Weights of a small GPT-style language model, trained from scratch on English Wikipedia: MLP 1024 tanh GELU, 14.4M parameters.
MLP neurons of a small language model. Each row is named by its layer, matrix (up: input weights; down: output weights) and neuron, and shows model dimensions 0-95. Each number is 128 + 24 x the weight over its row's rms, rounded and kept within 0 to 255. Numbers have three digits each.
Before each neuron's rows, "fires on" lists the tokens most often at its 100 highest values on Wikipedia text that the model never trained on.

fires on: "% |", "%", " are", " km^{", " were", "$"
L2.up222:126105142115146093142139108111131158114149133130136128145094078133128128121136155093141169109099073141117167123129159173144141125126151109086127146146151109133130143152155147071158155163141159167105112091158121147119167134108097120168130128079110073136135118129141132120188144156137109155
L2.down222:113153143131113123119129123115077174117137169100142150145129111142137123124123138097141126174159142146145136144119146116124109143143132140104111127126135124133148150102108131112079101117109127103087124120142136088157100130152170097126117125156143152154133139117107113130121135099102110126

fires on: " Br", "ig", " fl", "il", " Album", "old"
L11.up416:090140129132102116164144130098103177127128141165142152104112126119111078124115153124111172098152134107145118108105160175155110147119099126141115145107123143134162138129142099107108133114146121110150137114083128105177087155147153128115168092110139130130100142113096133091147149111127104114
L11.down416:117124129077083115163184154167094163127138131114113140153080149127146118067113114108130157177138129104144118153123140144151144128096159152110138116102122088095120116115163147058147133160135123119103168151166148157149110133149099127132112120123131115151134119136119082102081121126114143124

fires on: " |  |", " | ", " |  |  |  |", " |  |  |", " |", " |  | "
L8.up279:130155142107158130094147165149119113171117117144156125123113126109125118109171129095146141135121095140125084103143103126134167120106080182117139139128143081176122101154139109126139125100114174127156132142134085156108111132144108067114148152114146126111142164150139083124173133096127114143
L8.down279:124085120105117141119099100141134141105115162151084136149111135128112077120155134159166130140123138154128152118105158147089099141173125112119153129144167133130160135126155100131125077126125136096128138124146146149146100107155143145125151125098094107139090158168114101146155130141169135110

fires on: " per", " Per", "| ", "er", " |  | ", " people"
L8.up219:125126105074123096133143169100134117144109111049139176125121095112128082107149138111126092110168120139121152135147169163126114104122124133153153137077162107133141134123145144121084178129108159110114133185132122091098119152096130119131130136129089119101154160110150141143156091119154113162
L8.down219:108121127103127107136116138118109132138123152145100131135140162141171141053110157123123132138097180125116122112142114100123158106127148121116097146067112154122100086180104146113104137127117118102127107081119123154131140113132132195167138139114135104137088113130123140119089146168098128057

fires on: "-", "–", "/", "-M", "g", "&"
L6.up726:093093100137121168121111081120117169117150147151142126142124128170130099131092127166121172122113140105124141118089068153162138158140147152147162149123178100134153099129101110142140131130128102116104121146092163105136136130135149134134121121126117127113100093075125131173098125127132119124
L6.down726:088121125104170169154054126169139127125095152151129119125097147100141077121124143141162097106125093109118177076131104146124163081117155148136117160113115142113127125124123147106159154140127107095079122075127121181132106130113144144094093150126136127114134148093096103152139165127107097143

fires on: " |  |", " |", "% |", " |  |  |", " |  |  |  |"
L13.up418:141120146153127131100201145098117148176121156140184121126102140103124104120143089113129146141115145195127104139128120159166097140140119141118166149135128105170130156122155124119110110156101154109107132125147120152110093112130089139094145100083107126122109198143144123159136126124135120126
L13.down418:122101134158104128120121082131113149122167120142166126132130109134119091090126144104103117206145131178114086129089146122135106119137166123128135230130132115121146156114145118178099110111143141120135127142118088161111087137140121104123180145122142177132105125182120123130151124094159154142

fires on: "\n\n", "\".", "% |", " contract", "ult"
L2.up347:162141102159154106191150093160117127097142111153120130149097114141129113104148140155112149130128098114153127128139132202156112130142138138105107136171095154160168131140124100123104122147166153143100110131133163133103114107127100114138114103114095117102110131113068110154103155121131074159
L2.down347:090145119112155133124083128103169129122169130105135144170119137121147186149108141115146080122117152136085133110103109113117132105143142124130124121123176128127139115110122153159134100115126111139193161153129130154129100125123093145123138120120120136171125109096113162124092140133111168061

fires on: "h", "i", "j", "ist", "is", "e"
L11.up729:132125125150159155134137153101089126136135134117138109161140101141118126104143151099132161118127095171166136138163079118126124141126068132114112143107129158120129143105130136135144158143117156144160132085152087126138106161151112060145107139148068143136114094105123112140153125114088122134
L11.down729:089152117100139150185135137132115143166099106178130101105139161145115140099156172127127116158182122154150175127131125110112148115129128129145089134113123139139135149168107119172149143143093125105167062100166126130157131093130105090072104099145109116128157098109142151131134142109110125121

fires on: "==", "\n", ": ", ":", " List"
L2.up830:149134104151116146132135112131165123115118081142178139118120133094142129097085128166087124119118147119152119109093129111115141093115119143115146159118126067152141074129158127120095143127116132125127163159191098124128136124150134039149110103120105129132128157088143111125136119136122126134
L2.down830:116126137108129101112116096133128115093130129154120097136116111118090151119140153111122141105131118130139140124121142132172121134092086159141113168119099147091086151142149112122114120173133112143162143122133136139141141094120128085149122103155092146141146144133127141115141155132120171125

fires on: "es", "b", "qu", "ts"
L4.up1019:139130127097080093134128168134146136132146113125134146131146137107143110138172136111088142130128157124149155195135102111123212105139130110135130144117157125115128106124118173093108104157122125141113140119138107163097155071113090119117104118124141097132126128094156132143157145113139107128
L4.down1019:146103105141120100155105170117142131108136166133113118120127120113140137082093117110137118096146151104136103111121123191111139154130126116133111140116171183181113113139116146126140132115149110147141141093147139104122158138134115130111149126142082160143114162110102096117054098149151144141

fires on: ";", "\n", "; |", "ate."
L2.up29:134132128114135082134139096122152132092144117150101108134099078157122132091161163099148133105110151146126116120094131133174158133147134119128112144131108124124117114104151123097127074158115114153084108158136147151149161128126160103080068101154136138118088135138078147163128166125121058115
L2.down29:092088123098133133136140092126131132125167162092119157117150105127158119110093093094113124113086124104157118084156124148144130176183142082125133151139123144135110126104137086183048143152138165118122131168115097135140123114164168134118122072123150106095131126115132129158140106153125134114

fires on: "ort", " port", " south", " north", " North", "port"
L2.up39:120158113124152129131160118134128170111110118125129093102108122099070131095160152077041172114157163146162093098140128133152137135135114146153134131154160129120128111144140129117158105118110186137112097127121159112085109102133127164142116120105164110124096136093073113163168113081154076123
L2.down39:120131132119129133125140110118149137105115119078106142134146107134117131116087108132135103091138143146107128106166170171108071100122163122158128091145142153121136146132121108108130154109161122140142117156146158124163165144128130132147137140124129136119141124155125121165120122130125151129

fires on: " | ", "; ", "2", "8"
L6.up540:120154137113125150091116164139133171148128131108151160092108121129127102139173116131043141103130155120136150137119146142127140106131131140103120158096130085145141187125130141103146133120129149141129128160146118146119170132133081122144132135142128102120108183123149083106184150100130105158
L6.down540:152114140136116119113137118135102123122142115113157146132099141129141099108124106129093128126125140105101108096138166144130156116134153121124113150145099128130083114141152138107116162105121100140105123114120120111148111125126165134141123105130097163100185148093118097140091133087111137122

fires on: "/", "{", "–", " / ", "-S"
L6.up772:121125104126125155164136101108070190121146122118100115139105118109077116125131182120118129135133126124155120088068116151147099116120134148121138153175140124157112103125151130109141136135101145131112107094126127154071174144100113127124102071103111115139095116112109157146066103125113109107
L6.down772:083144118102114138094124149153104141133124161156134123113125099127131105137109123088117133118108080087144147107144156145146129103130130163136117141117123144131093140133118117133147166153140138162118101113115134182112108118102113174150127115120115147102170130116140106119151133111110140106

fires on: ".", ", ", ",", "2", " | "
L8.up96:144164141110097121115128138141114133163134113135159164145107152157121155113182104124115109131124153147161136127125130096102135118146122162132098162101109119150150150129100090067104145135137155156143119162159132119120117127097134060131103123129125104139114148112135140127181154143085108143
L8.down96:106027160133145128117119122148128086135161145114168124128154148154140119112105142120143073124151086110117166142112164162133075109172105111108099145136107118091140146123169114144116111137140113157101116130115107171165137134148146135123124132121127150120131125107170102136157142121145162126

fires on: " National", "-", " International", " has been", "=="
L4.up222:107139139130143084131101169135140106174148134115107132098100105153109112157150148116111135128109166163133156077105079126151116136101114114133133145152176142147132129138169115121097128125109169128078141166191161098102112114093079107134102119117111151114156131117133105166142046142125127130
L4.down222:101113081146142118128128161145141115113153123180152114148138105155115139102145135122124166133096096139142192129107089156150098115110121052106151145153181147137115070143146159128144155138128123112108147141128139106103053130196148108130133120113131086140103163087144140138155108141149122116

fires on: "2", "–", "| ", " | ", " F"
L12.up916:133146125057119131116144101117111125133144143097193136081109098165127135116135180126147134096132173174173089098127098130128087131122114157135107139114153134183129160099102120118134142135149126125101100161112126131167121095089101135091112092138137095123123134115111094131138073150148134116
L12.down916:139106155118106136143093153167146137087146133124100142120152156156135107035099107093137111123135116133064128129141143116140139141123124083144144123163128150137130153105129119156126083124165122125121117113142099123157083147144152159123135162155127144147142128106167069135120143110163144156

fires on: "i", " dr", "ist", "olog", " Dr"
L4.up713:107108125115090132113183121147105160094104096105123114154125121118140136100147134137103094132120072130108111119128134164166180127102081137159125144129126115154138139129129162106135133158142156139164195089131111145107109118159111060120134124121094114138126118058164100130120153117084161151
L4.down713:098096142139112148139112119098130136150151135129143143145146122115150133087103123097090144086113137140143133121113080077106140182098123136170100145128114112139131138140133170137153123148114112112181128101140173143133128098133115073085138135113127149140090145110099119135091118138133175103

fires on: ".", "\n\n", ";", "les.", "; ", "; |"
L4.up917:145134127100124120134129094101094170093129130121098111132085070160118143100128152100116112129115114170153101121132101099113130147133136126138148149174127106142094146128118106103130100123099129125072120143116141161150091129140113142098099114150141136155106118111112146138162184118153088104
L4.down917:104108145126133117194139132099124098118138152141122114139118094157155074133077138134132152127091121104134140103097134150165113133165158120131161096135153154106114111129152110169083137131132147094080153142108101141151130113165173108080150149166142107099124133109129142126152117141160153118

fires on: " | ", " |", " |  |", " |  | "
L8.up478:127174146113127097091157085097143146112119145097145109090113141081127098123169107104140171141098155160129124114118137179160126137142106139151154171133085135178105132088164159137155136105082101151157147143149107135093127113120130116124133114086118106082109131092146138118144154098150108125
L8.down478:142145150120083117149173107122093120128127147122138104144124163170186090143130149131109183123119112136123172110133146151135114130155115135160154117116137123134149125121161102173076112117133145101134132135131122181127083112099151158104144109098151129071102139117109134114141109141180125115

fires on: " same", " such", " known", " released", " forced", " sent"
L6.up116:113165145110145084165162157120194121162144143074119162115136081104144163166121114109156135118118132129120156147096114125122147161092123154155138149130166126134168087122170123106150141116140133109141136132120112135153158112102094143126140145108134108130112171118144114134142137148136137143
L6.down116:131107126149118079188100133130107150094151091109126111124138091120096176077141103144100156096088065114167143152133158143101154132159167141104117112089138164106146093118081130134177129088134097126086112114150119066133137118131117139121126149102153125140133140118101110091118123140092123167

fires on: " per", " Per", "per", "ush", "ach", "ensive"
L2.up613:101140133116132144119147135143141111125110100114155160136121123131160141123102177107141113115149180077120132152143120134143150104105099136134180153091155086172156143086119162128100145137151121152094166132160105098082141130098114129112130123088135088118151152137125144143117130082126098153
L2.down613:115121119114068139116160142128127131156139138146174111179144112141146142110126162131108130135048198099117144157149115118138129119136137130157083122132141117064129107129103146129140143139115129087133117155120102099128153094126136164137151158165125084118144094149149112140165104115144149133

fires on: "% |", " repl", "%", "| Total", " sl", "\n\n"
L2.up554:140118132141103120145119146129080121123140119139094150130092099167123119153142120142145151148131134128119126132131128113155123114139117118084129150083133155130130144102143119120159115122113185152091132104154129138084082128111142077194139107092136104120117126085110160141116120140155094114
L2.down554:095121157171162140108112128084109119103163134135111124121116132110111178104137101114158124170160122140120126155111153119168115130153112124145116123148131097167092160128125123157128114152093144091136161140089091136160114123102142126110121128131145161133104128122068118088110118120130164145

fires on: "\n", "==", "km", "|---|---|---|---", " tem"
L12.up704:107141123160134121115118140148183125126091117154168112152126117135144140142094115154128110110130133124148137117130094140125152108138108116116133148130107103130130105154132126169132095128124118113172143159198120131154090129104167135096114140085096136135123132108132123134153127070114103134
L12.down704:122130091143143103144150105144120095116109116147107154116121112126110106143143132111090087107112093111122155107118165100131150139181096161124168113106122101110098113083134149145102138162151132123101138148110131102159110128148103100119118111135122129135151146150115151149151156120133148144

fires on: "\\", ":", " south", "- Website:", "ww", " north"
L2.up260:141106114160173118103165154101126140107124113112149126129124123068095114114160135130089167127087111089162121130101179170151145112122066136131141154162150156146144130122150141086130093134119181147127132156154101142101131146124172144123108122088129113158142123122118139163137106131158113140
L2.down260:149159136113143140160106117164116118126083139103095119165108093132155126139151129143155163134130142127141103136106107143162107131131129139113125177142136106127146127127114156132114145121143089131132127156160112157138101122103124103112113147114127101124110174133117165158097146127116194140

fires on: " he", " co", " anti", "co"
L11.up565:113130121132105127103128120122101108172135079126151133136122118160101128159125173130090098096144130148130174115109133165173099095138118110135083135127149127139106140145137162104077122128111117142138182129136164114129115099150119153139115117143085092132143130103129139123085089154075122170
L11.down565:127117098115171116145108120086137117156129146139164155075129127131131149133157150121117157040127156139124103096139100128122137120130114119136103086164118112129066100144120107143097132149097120114132118127110138183125130147138138131110166174143112100146106108136129130099139101121144107144

fires on: ",", "\n", " With", ", and", " allow", " Chart"
L8.up98:109131108121078104125145109133105156118126123101160174154114150136088117140105101152159128126135113131150115123108177122102125114132096122175123154097124140173179153135142100148109157160130159095142136144065083136111088118102094125139123127107107137108128153129175134158147094162126156127
L8.down98:150150136153147120139095149122140109141142096110082079163109124153114140106122172159131155117113123085120151114107124202144147175130131107113114164146103125142143142071073165129160145098092129125127128127137115096155191149115138132143088110122152125122111132112122105144112150102140101119